Weights of a small transformer language model: 15.5M parameters, learned positions.
MLP neurons of a small language model. Each row is named by its layer, matrix (down: output weights) and neuron, and shows model dimensions 0-95. Each number is 500 + 25 x the weight over its row's rms, rounded and kept within 0 to 999. Numbers have three digits each.
A block is one neuron, or neurons of one layer that tend to fire together. Before each block is what it responds to, as a language model described it from the Wikipedia text at the highest values.

Description: Article "a" and word-piece starts. Fires mostly on the article "a" after prepositions or verbs (after a search, on a rampage, led to a), and on short pieces starting a compound's second part (road-bed, crowd-funding, Stock-holm).
L4.down701:539502485509510482503488503494540486485496500509478484516497510517499501500446483513492490530494539517495497515523508485502496461483515488539467504464478486507507515504527491552502512457532505507464498507552457488477486522497460497511485563501509495509524528456532520484532483494476506529
L4.down770:529505466480476493470488450519511485496505505472504485516508512483477490467483506446507481535455520487534452475476470477501505475542463494492513507521485501494517455508481509519492477448486489536481469544506512505499506540488440485483484482456525496545463511501502479512478498525532486484
L4.down1026:525452521467534509472527497488557510476494456488496470483513508520544517532502543490501491509480487478498520514532493463472484524470526498513459540510472551511480494483481488483534451522509501447515512540505499525431491527464520452487515480477486493480475565466497481505507497554511520482
L4.down1041:524494491498509540536539448481497490486469509465508474493485468538524508509499507492502519506501507497525451546469476475529459498494490513494459482502493484524469455505491489508511558482505469506492533455449573497510505465513520536504515468476522512509532515501526504515524511547523486514
L4.down1173:488529483492480491543449452515516472460493494520541435461525495495509499471504541481505507474464466498446460557469470501510537544511485478490529503508454465485471520500520505493501517507548509509502451482510498530529470509461521494527464454499534494531501503493522485525536527535465507484
L4.down1412:513492515511493492520505463493514471515522470496515485479465525493516490510498520502525507526496505497522491523474506527514497509506496519485534514517459489509462474511490478501475528509492489505435505453443509463484493479521495548479478486466515529491494536500532499467497530510471448481
L4.down1489:517525501487518489500500453495488513539528437525467466493451514528514464504464527471510511523457545513529480498468556502549514523489536469444453499495509550493458496525509499516497509464457471519471520495504545481473520525511543547533510462508520491554504522459474438508493452513485454504
L4.down1527:542554504518526501484495526477544486504477490532473534496471493492482515500460533518513503502508513493542511464525489454511510502557551479544507486478438536484540498468497487518563517482458494512479511498503474533491459500537501471523487475499486498486500537500532461536518492467477520475

Description: Blank line between paragraphs. The second newline of a blank line between paragraphs in Wikipedia articles, just before the next paragraph or a heading such as == Death ==.
L4.down371:525500482473495502547486521503506539491478486490486490515485499530489498504527527499483528503469499525478496525484500507479499480467516487496485480481554494545476492462533558478482483512505462518528520480502478446502490479512484540473458502502488502500502577504498512545502492493508493495
L4.down538:496481499518518540483493473491517445457502478490505481511511523512474489482479512519511530446492511495549511542525479493510497502522465477495572493489456498483454523506504516509528518490510497537498488509480475517459504503479481470524440515478514521501481485481433510521489527503529499457
L4.down919:553517484511532504523478496533540530517508495497459467521506506527543518485516490460537510509479497493511473505499462504504519485503512492507498457485515428528507517496542480505538521489489548508505532456515466531462519499531477488453474520546490542491472458467530516505494465482477520506
L4.down1052:465531491475459452524516496488490451487450491524504507481523478525476557477491500528504527457458476504498466502524534475526525497485492523504496477535512497531514543511497473498485512471528539492516476475514457504504465500504493543501458506459452488489480506454493514507505474528447503506
L4.down1169:533498451538530446511452496517525485432543511517483469531484474481516499503491525496496521475522462465506494466495529457517483473523448505512509482511495503511501495539498533497475481470519484467491538519498523519468458493474480516460437455483528467519499516469477535495520502479526526469
L4.down1234:506495465487494497503498500542516494534532506564510481466499466487505489494499465512512503484509475474473513484535465461505475471479563480473486490498495521503434469508494532497523449488501453509521480507504518479539492505519487424486502526510505491454512524488530518519463446477513471440
L4.down1407:522493464497533420484479517501586479484455475509501518513536509524509493498531505468500482531472504515482445536535514511487492477501501495517495512531517499470512493534525514508505499471501519527471489502481528507514493468463512552499454486454475511480474452513513514494489523499506513455
L4.down1413:530513553452513497480555496492530498489449519457514494487529478526515488516509528521510490516501473504519497550492511487517506513507486504506548488494468505468491491511494523503485496437468515499506499523469515513504455475479514478502469468456517506482489492553501567479438521508513516470

Description: Verb inflection endings. Inflectional suffixes ending verbs that introduce a clause or object, mostly reporting verbs like st-ating that, argu-ing, sugg-ested, conclud-es, plus "announced that".
L3.down799:515494445493522463442459515473528494508488524511478509545459487470490482504516504497480460501503519493519455480487470485487528465493491471538444534525553434512510499539537485498491532513487516485483520458550553517508503480512420470516533473548481507501469551486460507486536495511446478532
L3.down938:526528474582484470489475500522508499498501497514471511513496487531512553506490471488497495530511515495499490553482509497482448527528552504499471482468478520524503492479509491510447491522487516518505469475478505498511509459502496504514494463474551500538528509472525503519494487495498523477
L3.down1189:522510446538489470467521509518517489526528510471513502511546544523490497474528521420539494493474523492481504521492470484489473485495481512501519503523491494521493474500478553513563510559509499496514495490520497496494476476515494542480522488519474542469467513475475503494514517515475510514
L3.down1201:472514462486530500500481516461558512464485528530478499463454494529522488508485459479502484511533448497491457453482446527507500484500484496519546492520506504488496535468505504509504554508458475513484501491505510463503463535477503485537561510499475477515517500505474514503499446511509505492

Description: Clause-boundary commas. Commas, often fused to a word ending, closing a clause or name before which, and, with; strongest after and, as in "and, by perseverance".
L3.down322:515487517482505468510515501490556474486517484502500513474514537472533492499487524495490491520468484480470494445508513515486471483519493474470492503459498485495463514502529490492507507477508489512495503533514544518492484457466520470450513515482518503538486459464493527455450459507483547483
L3.down323:513477517451486477513510510471515473460525526513552514485504473512519488496474491485518490517482542497462507511517517456489486484510522483524474484534478496475473539519555492524490475485508503518484517523495593498536460487533472476504474468518520468501506494514528515540519484478547476471
L3.down1359:476479510481493506521496508475543490487522509531442478535507489512503464524545468503495516507503473494541532518495536507491501513473512519523527499517498468511509511479489492447542478471541515508527448504496494444517483525520543488533477496510503530498538459532508508530488508516496469525
L3.down1499:477496512509464495478518464515538446507504489511516506490487489492496493490486487472533490503474476528451474499514520505486452492483524491485504501504512489479454482459480507505513489505492532504483532507494473497536484481450539498481492459461505494500543516495534481451493502532485514424

Description: Heading closers, initial B. Closing == or === markers that end Wikipedia section headings (== History ==, === Poetry ===), plus a word-initial capital B in names or proper nouns (Bowyer, Battalion, Bad Häring).
L4.down193:486510510520529517500527480522476496527556495476477552502507496538508523442503516562517504437517514533469534450477470485528493496511502474505519454495486515513521512532494515516513531512516498544542517495514484517509505494510475487498546538467469486512483571476528514461510536467491510526
L4.down314:494527488512493531497527476497469475449483506477528498484508503437499518537486522504504510527551520479484527478498496506520472467553547516496489486522498504492500468524479507483463489456507513506530515535476487523464518488477461477453487545471482449500512472482461514496522479496461505523
L4.down948:510479515500530490518492494514485523495493513468534521499525506518481495463543562483497499518484525525541482544480474477521504530467533518497505519515493506470488532528493540493448494499471528481501535519470500527562500487478501535538520478492500496472469495493512477493527491479484510541
L4.down1131:540458503519489499474501502514490486442505480521495520480484484467456459497519507498511495508494570498499512530509506510501507450479521513510492538526528481527455474541467480485488501496512521516495521504499507537520511470502482494501504491535535534472488479490517446497538497512523539507
L4.down1414:500508485470481470472501476462485508491541473483510466518486491517483507499493480554474529526510499540492448480504504476471472497485518530516513548493503505473526467456518467478511523473496507482532481511505472471516467476486493519498474505501500464503482493460515536455508483505497529477
L4.down1420:476537526449481480500524495502512476533539457492468525474503500472472494478472545471507529529521488495472433557524521507513473503492494487516471541457498517464451465523488507476483501485535504494533494506497527480527514503488492520470471489488476555491510483500500516443494501470495495506
L4.down1490:493481542497508468515514499451535464430468503496501511488524520527444528494515475529489505553515454485523541519503487426532513516476515519535467483483519482531526512480480564470486535504500470542483503481509533520477506515553491502482471503497510452500520497492448474440515484531513485490
L4.down1534:551480488525501462479478486474451492502473548533494524473536539512484518485524433499505496511507478490507472448488509515520544506512469515503474520480500506546505460509494498483453478452528513512490486515481522517513509497475450486507508516508462502515514526507490522527450517435478555547

Description: Mid-word verb pieces. Word pieces inside verbs split into several tokens, mostly after "to", "not" or "would", such as celeb-r-ate, contin-ue, pacif-y; also "and" in section headings like "Background and release".
L4.down177:504489506481512498520458535493510519518525515529478499496516539514506489489501511513501497475503504486542530487503509512459512469494515464499474509489494483501534506502509464503467496481472465508488472538447500493483512501478511458534475455482472479484534523511501460507485488457487481527
L4.down295:491496508510528520495505489498508499476508486446495490509481523479466498505505499521474497471462523479511481564540524484487530453478513548489522493484472508508517500504470467484509486474497522481549461498478489487528460459504528499430500497499525497487486432519500446472464534497479495478
L4.down385:490499534536512469500480496480507499502506484488522496509501470477485526500478539486510507518536471489490538523463480518494479495533491546548537483469505535511481513504469510478510497495498478565499506534483490540525477478484523502489543451476530488504467489504518471508511490504450515492
L4.down497:524535498544483495459510515509483485489505516478499491494464520477472457505491477499514494479553507532505488487424481489504505486529507518479501487486508474540485532499508480523499479517497470489502496522501495485442496520507465530478493477520465494484453502555473514524472484525518475478
L4.down610:492518491462531514473515491457522515494499515473459504494480529508491507556475464477517514483481500474549491500475529528529514507498481461479520501507495528509480493483522467506521470496550518476497501494468508467519519532498511514491466444518457462488501556493503510520499487502514505509
L4.down793:466525477501484530506500480514525540483503478439494478479510481483504507485495433509525501483485486491525467497528477535476492449510509476513507501493524505536514522453515455494517489495540505545505459517488533523500508539506522460477443513503509455532470516510506495476500520523486490461
L4.down1085:489480510497538476460529490517511496491522471496497519476505498540532540471501509487485515512478500509551490533501484477512533507481514543567496516460489526519495509466516471490488537466472520552499521475496532477483483504472487484483490484504502474530482486459538488486505532463519490515
L4.down1297:523494506465533477550506484481535479482457494527532488501529492535498500494495508480456538454494535471512497499496475467477495554475517532531504511451508508422495530496505452529470498506508467467494504500497516501525500474512450519446513503483523488489501537496491498479495490480524530524

Description: Verb stems after auxiliaries. First word pieces or stems of verbs in verb position, mostly after to, would, may, not or a subject, e.g. contin(ue), cho(ose), cre(ate).
L3.down316:454482525479530483535499481504529500500507475468484523490491530546556471511489523486494481485492483487534427498554487480478539523488485515497512550483515505479511480486485453508477518469517511507483520502513502484521493525497509470537487497522474498561500493481523465487500503468498488491
L3.down1314:521491490500562477445533505493509453495469470500469511486498501557489528500494493490455489503499508496501514525569481472486505480473489496492483491506533528508498505484500525503526506449522531487492529504563510476485530464474508521500517518470563466493531496472493495495491486516462516473
L3.down1335:524493503515526498475482526493499483513500521496473535447517497528521563460500495489483515502491516496518513513533480439524497496493503530489490492525501522524531516460536482499526490478491534541490499513510487530477501462508487517473538502515566468535465466481514519496491548507471521491
L3.down1397:522490490496544473478498520474520502474531506489513546484514530533557529454484497509467568502454480511499443547535489497502520512480502506530509515457492527521515493463528502469497522514501510524531477474491496490493501484444511457476521509506511494563513502468526439476467541487456514473

Description: Title-initial "The". Fires on "The" opening a named title or proper noun mid-list or mid-sentence (The Guardian, The Wizard of Oz), and on mid-word pieces like O-per-ation, L-os Angeles.
L5.down159:510516459518524492533497529517524497444446473450483457525502505509517483548540523474506454492517515527441493458486505472543462500499513476460503481500463513481500482483507513525490510485457507493554547507501450506501462493523471516516507471479498487512527519489516495486500511493487504517
L5.down1492:472543487529495528472501470518532459515510521492489488501504542496517484460519489493485517541464517485448492477487532524509497472488541479508488512475489511536521507567501477493506515538528490508505471492483512503484486510502493483511543536497528578457567529495490465476477487498481487514

Description: Clause-continuing commas. Commas, often fused to a word's last letters, that end a complete clause before more is added, e.g. "yellow, but", "battle, most", "sunny, with".
L5.down598:519557505499482519488456518472489537492540517491510469482502470517527529450510426505516501517523482514502509493515494528505486520485489482501505506520478480471496456514521535502509500511490482477512543504534532512521495443480507524473509519493539466486498509494486511499473469461555481536
L5.down818:537534527424479480500577522492451521500523520463530487509479437485537520534528499518504491467501533477495471485515493527466516469497469537544503516517515544490485532518487515468496500495477481504500509499534517463485486478528507486562484506528512473511558467475499496485493491491496486512

Description: Blank line before new section. Blank-line newlines that close an infobox, list or table and come right before a new article title, section heading or paragraph, e.g. after "- Website: …".
L5.down189:489540451536522501468503466474531498529506507499505516493524514560482526531481466503456470508480515516510476514565473463419529461514479510529477460506487481502499523506465514474548519491488497496487497499525463503452497506485516562447502518451509532475494458512472540473465524514464494458
L5.down838:509503476493529513487476494528522485482500520481476475518531526485533529515520481447499476501472515515537492512520539507534499439520516481529514491504491480527502453486466509477539480452524496515497501474519513488507490474526518499490535499512493478487537511484513543541494528529460503471

Description: Education history phrasing. Words in biographical education passages that lead into the school or degree named next, such as completed his, studied at, Bachelor of, degree from.
L5.down135:510464498506483527505476512488470537503500511509509518531520523479499505494525510477524509503467485514506479498526500483480508489499486509541510481522532542447529491513497455572537482486469482481502527533453496538473522481532530472477482478489487526507530461525525492529523530548490437490
L5.down755:464493458525509522518501497477488489508520507507528509506513526471504527551507527481493474562502491517483514480513433509444504569517492564497515499521513505476493508490460479458480511493491513524471503496506487501491493526487505504487493533517477470524529455492513523520497533508485446499

Description: Indefinite article "a". The word a (rarely A) mid-sentence after a verb or preposition, as in "with a pair", "were among a group", "caused a fire"; also a as a word's first piece, like a-udience or A-chimota.
L5.down246:520507489506498501512479511473559474444474477467522503513482488525486487509498517480463483466520522485524489494519493495469498492522463525492507523465515491461525474490509526556500544453521474492469471520473526493504492534492485496495480473519522540465474528499489478468482482467531524527
L5.down1238:509491520534490508495496503500536490505475484496518457536537520512468471547449441505510489475505525482488516502482535519487518521500513462508537514468500547529511500515471534513502515429473485485562444525497482468510518461563496493485508512483503483533510517465484438535504551496508557466

Description: Blank-line paragraph breaks. The second of two newlines forming a blank line, especially after infobox lists or tables, just before a new heading or paragraph.
L3.down433:489464515496499525486528531508513486489519493468477524520459476506484495529485503531523461472494479487505527483490524492489491500500515494510497474546469462493482478481495496482473493488526478531532491511480493498489474452482481540468492504553520492483466502534507496505498485484490474500
L3.down797:495504493507487503515442511537507513495475491477498477536515507455519461470488511490463539513530489492510502531502535494470477501501511496512525562497526484472464499492542505495468515503475526489509474513500463507494497511468493498500505477494493542475484463532486545486499503486496482485
L3.down956:506498529515528507487527483558548495486542522469525461531499474510469487493519486493493496511502544523497488483503505501469499500492464471487518513482494458485492490485467503484504514487492485502537468485480531488463523502500503477486530484483510509500522500483484475454470505487481484504
L3.down1296:473461515521492506539486510524524479528480511488465497523481497501558486491488524524525499490487520509536493491517545503516506465496471467498484494468523442510488517505527487485530475485541531514500472502525497556485493525462456522496490486534465540501494492466469504524488497507497494461

Description: Reporting verb endings. Final pieces of reporting or action verbs before a clause or object, mostly speech verbs like st-ating, st-ated, sugg-ested, said; also decide, wrote, awarded.
L5.down1292:485513473543477492489492517478529506506511523565490478512489542479504540492474486506505459526508502524480433480458456448467567492511535494485480525497491486525511487530499509459518524516482497508483500478497485496488487508506496469485491468460511496467512510512506524465511534501481509495
L5.down1451:479453471489510481453469523533558465472503551500479524451488450470498479493512546489537506513419508489499500492511507483464486454467522492491436519507487470512504495493492480531473497478508524516500519491472524473514504542529522505501510464475505498532456481472545493503494482463481526438

Description: Incomplete word-start fragments. Opening or middle fragments of words split into several tokens, whose ending is still to come: ag(reement), comp(any), Ind(ian), Mississ(ipp)i.
L3.down317:468482485485514503538536451472501476470454510518519516547476498467507457501533449510490478495496467529484450499502507529547502504496510492482459516520518489475558484495503508487554463515492521522478477513511532497510515485503483477485463501478537517492477517491507498557486484532450477470
L3.down404:478507478530493461526484494509520511534510505501509500485510500532466484494527485479536496484521564493536511522489435453516491532502512544443531514511520519512503501502521537534517496490477508508497553492503498531495518460499518503487520511473495519529516466492504529540494494519496537510
L3.down725:520521483481490500461527475504489495473487479527515509526495489444488440446497492545498553502475509495525434482520524520482460503510487499468488502475481474456491518492519496449483507521481513499468510532496523471514563500470490525519465516497491485507492477457515487490485553552470468480
L3.down763:503531496454547488516598469525503484486475555520512488518476481505509510480511544511528509529491507493474519500473489487473505523504495480495492462488550503521532484527530510479470479507513502460503488451495500451482493526471498479481506501559526482508455473488506522499519482492481535458

Description: Institution name anticipation. Prepositions and word endings right before a school or venue name, mostly in biographies: studied at, graduated from, attending, Alma mater:.
L4.down216:496465510512514477501473519502461476435530472487501483493502512488506515543488529532544537524496551538499492486451526502498484448513509506448533503473524488495504500480509521468475514509506501500487487492484488487511458465499519466475510452480459520518508534504490474506513473480501524527
L4.down353:558493495551491461508523520493478547487528537490500464515504455511474498491510535519472512496504503490495529461474529460528562487550483476490514505547513528483530511475523481473515544494508492511481507490479524462499501505494539508508547489503498473483463539511543550539473510505507483471
L4.down410:496472505496498531475497490512523508472468510497529490505513496506538474521488537535535482498503441511550473486502481519489495501452522489467522501507507504455498549461477491516504498457517507481498548490472496463485485503543527500497491498515481525494482510501509475490471489505470517451
L4.down697:487468518528503501449482517462464500531466492521535517489499491530531516507527491508518526481488512526520460529544490544458476503524486508542519465527460504518445490529486504499470500484452514523502506503460512504482509477503484496472499478450484497511504475472460481499478488511485496495
L4.down727:495489510468465464479518504487504511517493486490478496482509480471489482488504494503508512514504519483537446471512491490525453459507489480485466515503535515468490538544497505446524520455447492520428511460473535468509548493492515523499518463481484468481534470510551519490474483483493504530
L4.down740:508472518537511505528502484511517520474489504490448546450487496502474534535466540475481495510530503513500516494486496511498458517523462505516555502528489483490502506445512477445529484494501494555530471476499472499510493516466476494523469532529523492508517479513512543528523450501451493491
L4.down1313:504567483504525446506496481533536493507488476481535473486521471478525536574473538502515512487493495472495501500470483490498497521484518498491486511506463516491493525497510507493485473489514509491527475499480510473499522493450562437459456495472492515484491512480511522474507519516491471466
L4.down1366:474509488465517528488491523519499488513493513513492475477479538511493511508524498485496463482470502507514474517525462486489511510483489485479487565486457488516489513490491484525491508461512481548489472462516503491496505457478503495465482458481484536486508485524473496523500535478519473478

Description: Section heading closers. Closing == or === marks of Wikipedia section headings, strongest after biography headings like Career, Early career, Playing career; weaker on table pipes and line breaks.
L3.down991:517488522514518504440541501491511480467486464493524504481461520490488529491496482514530476511536494535451511531509482480524504493446510499484507482517462475482473501486514495495529537509531452520492505518480520487499533475480488455497535477502454501535486528522485496456526511489535498496
L3.down1032:492525519475492454508505503523530463527514484517512534488509510519497482553440455507503462477499499494496568481473541489519534518464498479537471478493486542497473488490516526482471477471547500466503493493473487480516515502481474487489466497503511517529451490505498484496505485473455542481
L3.down1281:491484471520479495485522495471506413442475460493492529499507500543487487508487502458518500504505493510487512484472496484486483482495516516502471535503550493464523483522471485506494497459482504490527493473495520490510515531485505507532467469508474476531529502483482521493518502493512486477
L3.down1395:544481506481445499449573499508478490479488500507519488488466492492479527442505478492478557456488530499556545495483503526494507530456474515526495492501534465508526452466443506513514530494469484498463529521518495498536486504547533521495512473455464521484485535491507511486497504516518494492

Description: Section-header closing markers. Closing == or === of Wikipedia section headings (Geography==, Early life==), plus some sentence-final periods and table row separators before new content.
L5.down460:503504505516482508475547516521503467505525500521507473518468557513470488521489479537513510491473516500486530454497487522469509521452500510500548475475442503527467530528460487484453491519501502537533504503497485460483492449519467475517450500524512453456475466514504495482501470495489516473
L5.down968:515471506434496484451551515480504476479488480477486524518488505527526508503494483500519498508494523541505494512521473508533476492424463462505492527542507483497467505469457453494490472487538507497478484491492482536533508516494501500480470472492480492503468525498516483448536508497505495450

Description: Clause-break commas in prose. Commas, often fused with a word's last piece (Swed-en, Cliftonvil-le, year-s), ending a clause or name before and, which, where, who.
L4.down563:517514515526481503480510498530531495489503540499458527503487479440526533505483456527525515542508529460491491499508475500465482478441536494518488483500505519503495513483462495465502516423514496514481494482489523493512527468515492507455444477489494512463502475484503500496544489492479490490
L4.down726:489467536491507472522524447465493501515499479479492471503501474522471482502513412469462488496486468487560527545528473521479502501476483546526541500518450512512521506471498487481461524477482473560480481502495474495463491512502532510458511456458522475472507523528497462469494475515481475498
L4.down818:479490538518496552535490491480490485492543499514528458464518494490528470494471541475492539523504529505465475517532502522550450472500526503461493499466510483474491489478504503498490533458500517461496499496472484471515515497497535501475509516451508488533477460492476546495483459516458511472
L4.down934:509457504508486492498462434484536469508479470449487486482496467517455496506484489493510488542535482474485472497508526496465518485489500487511520486516504482505513489482476471485512520491458476475554475476483483509475513491489481493479464510449479465518476516537507489447455511528526466495
L4.down953:505489506456483491533505509501482457467517448506487464473469504501519497531511499519460552518475499501538493511502535501518496484470468490515524494516483526505477501452485530481440486476538493500527519519495524486497511520502464553476517530517517509514543495485471542527512468482485526477
L4.down1151:498553521519475551476489482521463489472486526499486528427513556460515443492492492523470511528511518464486523530485481475530501502508455521494501483512513509485484484483475464525537501530536490479515494517534509498491487507530544481469489525492509491525510496527497508473461453516459468499
L4.down1235:492513527566488492481495508497524478522514470570529437476531479498501499496489431451541517458467451459484524491465505506464499514486540485483510476503496502501507481463548506498506516496545495481459514529529551453521499513480490483489472477484509498527494486518481513514473509469502511489
L4.down1282:508499471486486524501498511471525489507514504519530489542490523538523502554501472497500500505491491460499505470498511533519500460511501488478484518556510503464450455511476501489546492484527460522514500516502505503499491496490509531515476465468498526468499510455523476518458459469493531472

Description: Transitive verb endings. Final word-piece or inflection completing a verb that expects an object or that-clause, such as enab-ling, allow-s, sugg-ested, announced that.
L4.down127:479497496500447478488516538498523493444473491554518518523524478488534535514502514537495500495514534512544456546529460472529477495482513514456455505504544487544503469450480513508492512500526478512483501515503467513497463491544482524487521518502565504541469480523470528485500482483460519503
L4.down188:499517513505506503486505528502506521500531481498446485503516472508496520461492508496486471508481530498493477470512432488514547499493489492497471555512461529466516474480461497483505539488503484514491452532459491452527513487499513490470506515449543507489499551522526518481493501527460492477
L4.down427:506466487508559497450479519494517488512458474524489492572557525526520504525496548519500525467524510507492517510461513497480485486491499547476505485491465520504512543501483485530478466497512476527506518502475465465500505471489466481484465474500537500538529517518514486497508459517454531501
L4.down639:460485448484487490492552485506451461480463498478457504474455482465501485506470504480498490491487501514473503479496504463450468480522498493479452517537513500461484517494482487516513522494501476477463524535515475460493537482473487479503544459462536518511485490470556486484487509530506529509
L4.down769:503468461531476449448515447471510520502500495538552514522473525497534524482530480525500511509472472522514445473500522489484489448436520508510486496524471456491530521484506504536539517500466512450546530512468489498546505494503500504502529497502565468531476528487507513496458523483485497531
L4.down810:479516528465486488496544499518504504474463514484466485463494454541556523483530537513474506517456522463537537534524491472476503481503499475546480501496498479520500494477532506518473476472511542473483504473461560483523541487524469528503511508511536498519469476458512472504517508520514550496
L4.down1170:484515490499532469535560559472518496545475462527503509511523497533490502464502532472523455481506492489487465500494503517517498479480476514515501486538497502452491471491541514499473485507488510485522472484519507454540471461522467447553541490540501508500528481530484512480504428504485535547
L4.down1224:500493522501534485500479458524478471484467479454466496481516488495542475510449502498427522527477508470490501517476520523515502452501484500533524497539505450510487509466507516485463520482492488533521486539499498500493477477478492499495540493486519551509509541486467504473491514488507484530

Description: Transitive verb completion. Final piece of a transitive verb or verb-bound preposition, just before its object, e.g. distribut-ed, en-able, hon-our, communicate with.
L5.down28:514476434473510480460498519516490499547487486523526496460484459543517495506513515526483503511453526492475507503499512530488504531490503528493477504500490494483468499481472464460533511490488470514510500488483492471515485519489528519486494536502495502524477508471481504516476524501468521452
L5.down1074:445489491457479543491503489510537493474455492463449490482517466513539471511464500494446527519478513484488480514500482481502499402491510486505510508477480518498504442479537458470453506473475515474493514491518485466527477474509522483508478534480520495492500464444503508480509483512475544489

Description: Determiner opening object noun. Articles and determiners (a, the, its, their) starting a direct-object noun phrase right after a transitive verb, e.g. contains a, showing a, explains the.
L3.down152:492459477477513512493459466476465479478500499520524485487469475485553501521528533492495516535471501508502492520506501503572501536488483500462502484542473459469464535477527502509523490512496525538498491535493543474511503501482499485480488482498502529529482513520518480519513481497442501502
L3.down397:481527491554495449527513493497493501516469478522529473514534515439500515460511487484520503478501463472503520532509542498537505478504479516515438560463449477495429490444478507517458469523478484514480501520482510535501468461518505493495542495494505505526509485489475489525485511506490473503
L3.down889:463462500470528514482489467489481481493521481505483499450519498494468535529496524505493484505427503481517476495547513520546522465497501483494476473518502495472550517563509501488471512487464482518495497504478521486498496542496464483513475471493479523558480498480516497456488457487514519478
L3.down1242:495524479471489461461486486496474477491497475502474494488480537450503486531504499482501481525517485534521506486512506529527449475488488461536511493514506434510484513500537491482551535486542518516457492468516503533529546528481497484469492465497506496557526465489500497476497455453464488524

Description: Biographical predicate continuations. Function words and verbs that continue a biographical sentence about a person, strongest in education and degree phrases such as "Bachelor of", "degree in" and "admitted to", and often "He was" or "She was".
L3.down1046:526458523489490545464488467487491542509527531492503510493504488496496471499443478516519443505485547505506502506465499455452503491502443491489488529513514529438493470456487471536506507466499483484470549498510491518481518550507537498479493501517490521501527468495461487514488476487515500494
L3.down1249:467480499492510504457506482500517516518492447548515477484497528519475508541479508530508435540507522508522498557538518531492480514507506499468494474481520467475496495514499484504482505450483494504487537471535468554478486522499534462538437515531453513503498489446499504513514485467501468499
L3.down1353:520481504495458530505483501478480510493492520512468541468426492508482520533464497506496481480487501514525481516490500522483527456551465524487520508464498476498520523516464468498533531457545487494527530460492535550455558542491498516512487525498507509523504533483508492542481515510535506521
L3.down1405:483460526487513526470480433526524471511504501483474499540486510583485490504513487545483476556478525537516482497466503507497493464510491539480489445504502476456502505466495502519535515456481472485528563485532467503491540486523516509525498509499492544493536475516521505542467508482514451503

Description: Word-initial fragment "comp". Opening word-piece of a longer word still to be completed, mostly comp in comparison, compression, completion, composition; also gr, re, or.
L4.down55:514523525507488470512504541475534486534471523439530470492514553475459541482520442487485497503469534520539545536508513474506491523470504508497479524520525479460460539524507499500513467500514494524487503541472522513505504432521501511541519502468507495472472482512439496464539477520512490487
L4.down343:514507504529512499479547503522495490463512486530512501499512459510523548502509506476553470501506524507479528503499472530538504513468510452440489509504466492534474498495483562508474487471494476498535495505513505500478523462502508500476517490524467526552497476530492481557511548494473533511
L4.down367:483488490523505471577481488469483508476507454505530494480521530519472562509452424505498515505485492467446541530485514488476538491488495457508503500500463522480530525512512559564511518470541481543490525496485512526513513513481539509487491496479485507456471537503509492442451465505501506488
L4.down420:511435460486529498501505505526518471527525446486548500513456460461461442453488497467521497485433503491539472485499514478476441515500489491514464523511504467493490497489518532528470478523498486501478523527537512482519500520537533465506487554475459500527469477501470506488555483467498540504
L4.down494:468467530511519514519514480527546536478479519518503512501488495468488479477517520518506542451537497502503466511473509478531451495483525491513509493451519529513491463494499524507505541475483467468531485499511485473515486511490469501518514492522493484496525494465561490452524501490549490524
L4.down1184:509492467462477500518524530499482499432510509480501519468486510482491432490482454501453477494461481509470480516514475502469508494497528506470518481506497501474484482493519474486551551475555499481483503534527467465509496540550548534529467494524526541456490504464464449543468509514487495505
L4.down1401:476516518495521544506487496534498498520492533517517495527505511487493469515484496495473481525461520506526519495500555554527555457479497520525489503500498440480470519474495481473512466487504469500554513446505496494518542503501499500491511517491503519493504505506514445483510469473528515488
L4.down1449:504481511540482479555476503488495480509473480506538526527522480489491504444459507486513501487523460508488500513504454516503453492504490501503507511482533455497536512478493502489509573429481469490536487477509512510482471517480566488486527489468506521529513481536496507537490486505481447510

Description: Second part of compounds. Word-piece tokens that begin the second element of a compound word or hyphenated term, such as Path-f-inder, space-c-raft, Soft-w-are, south-w-estern, back-st-retch.
L3.down416:498514478520486517470471513514537493472494474522546534507522485486494507466507497518457499494477471521535493512462432447530468525502448519489435501509497515513504455526519508523527508541488466452504467515487502535504481512472522488506506479468544487483517498545419504504487482483484505437
L3.down973:472474471490487436482503467483531521516497487485499512542465469529509469498516481444465480447464515460471535482528486475498578513514488513523484511529536514503537515551504475531470517476530485481494500473501531475452476503529492541517509469489492508470485458506508466516529493493471532503
L3.down1207:501492499516529496471514476463519481479501483503460500494510501461531467506533458460522493461473473534511509503482507482536547495511518514534490496508485488487523486473499518474543480486469517489496510481512511477463485513497515487494504461502531470512444481516515463534485524514507477511
L3.down1365:534480499494502508513530474478543497489451506546495510496469513467521473499497521494511486522459533496501548446519509522529508499459509464465451499496466546495527507536476511553486487514460541497500487491494486469509484498517502498520504475495463507473449509528493476483502526520429498494

Description: Mid-word "c" fragments. Word-internal pieces, chiefly a lone "c" inside split words (per-c-ussion, up-c-oming, Commer-c-ial, hard-c-ore); more weakly, other fragments and "the"/"The".
L4.down81:486471526508501520501495531464494443480470483520474445522489481500512498510483545478498533487485515482462464540518457529500519479485517462498497466528494505465488509461458449453485485497500476471464493520477503508528478495477465533514455525487485472502474498502516447500513498462505495483
L4.down109:493503506460480523507491525506476510489515492505483462464543445492505457528498442480436471502488468491485486508505469461491511510532464491500502479504531506528458524534491475494483492520497503541492547500462533472523481525512495547520509513463531479491549489467483466512537459515480503484
L4.down491:539488530481545557513502509481476468493506475485477511474449470541486473492530505469487494499512477462493463483494528493490483519486512508486507488492512423494504458469487510471522441527492502476475489472467477540468484488486509503450492480484501468503474519491474489510507488498417490461
L4.down845:493465504523459487473492520456504508511524493496520441467517542479485541529542461484477522485520502498440528535461548484474457507508543485503499503538479504488474523494508501496503492502497494537526534532496483491492496539517467509508495500494510419504500496467532494499529470484465503542
L4.down1270:482519475481496534483476487437530457521528540502460516473479499509540465460510517516458485507506507483455488541498453515463511510464468500476478490526508501500467480520558473542471532516492504519473459474478553461477523513533519538469514492504562514499513499444480491546515482478493479445
L4.down1304:506506472514537503539506461572502498470523505530501475461554482513501506486492513497486428506523490501472529511478502510446540476510480541498510550462521474523445491530514491516483518494480478502500476567527501472495504529527514547492486503531543481454502500504459498528487480532513464489
L4.down1329:505510484530504548503485512470489487478493525497478464500527493487509499497489491554484500510501504510486488493547502541503508455505474491513492503486510500488491496480435498503458478448476534493493475538504551485527508492529505453472520521494499483538532445536508528511488520456477481502
L4.down1424:501462529518568531496528501538499495516488530552475515483506506455526437458529536494468498486463486521487495510491522478459521538577501472463477452493456487493489537478507491488544476490543508478460511527498471521495476498484521442527498477490511531478504512501543498499499565512486507475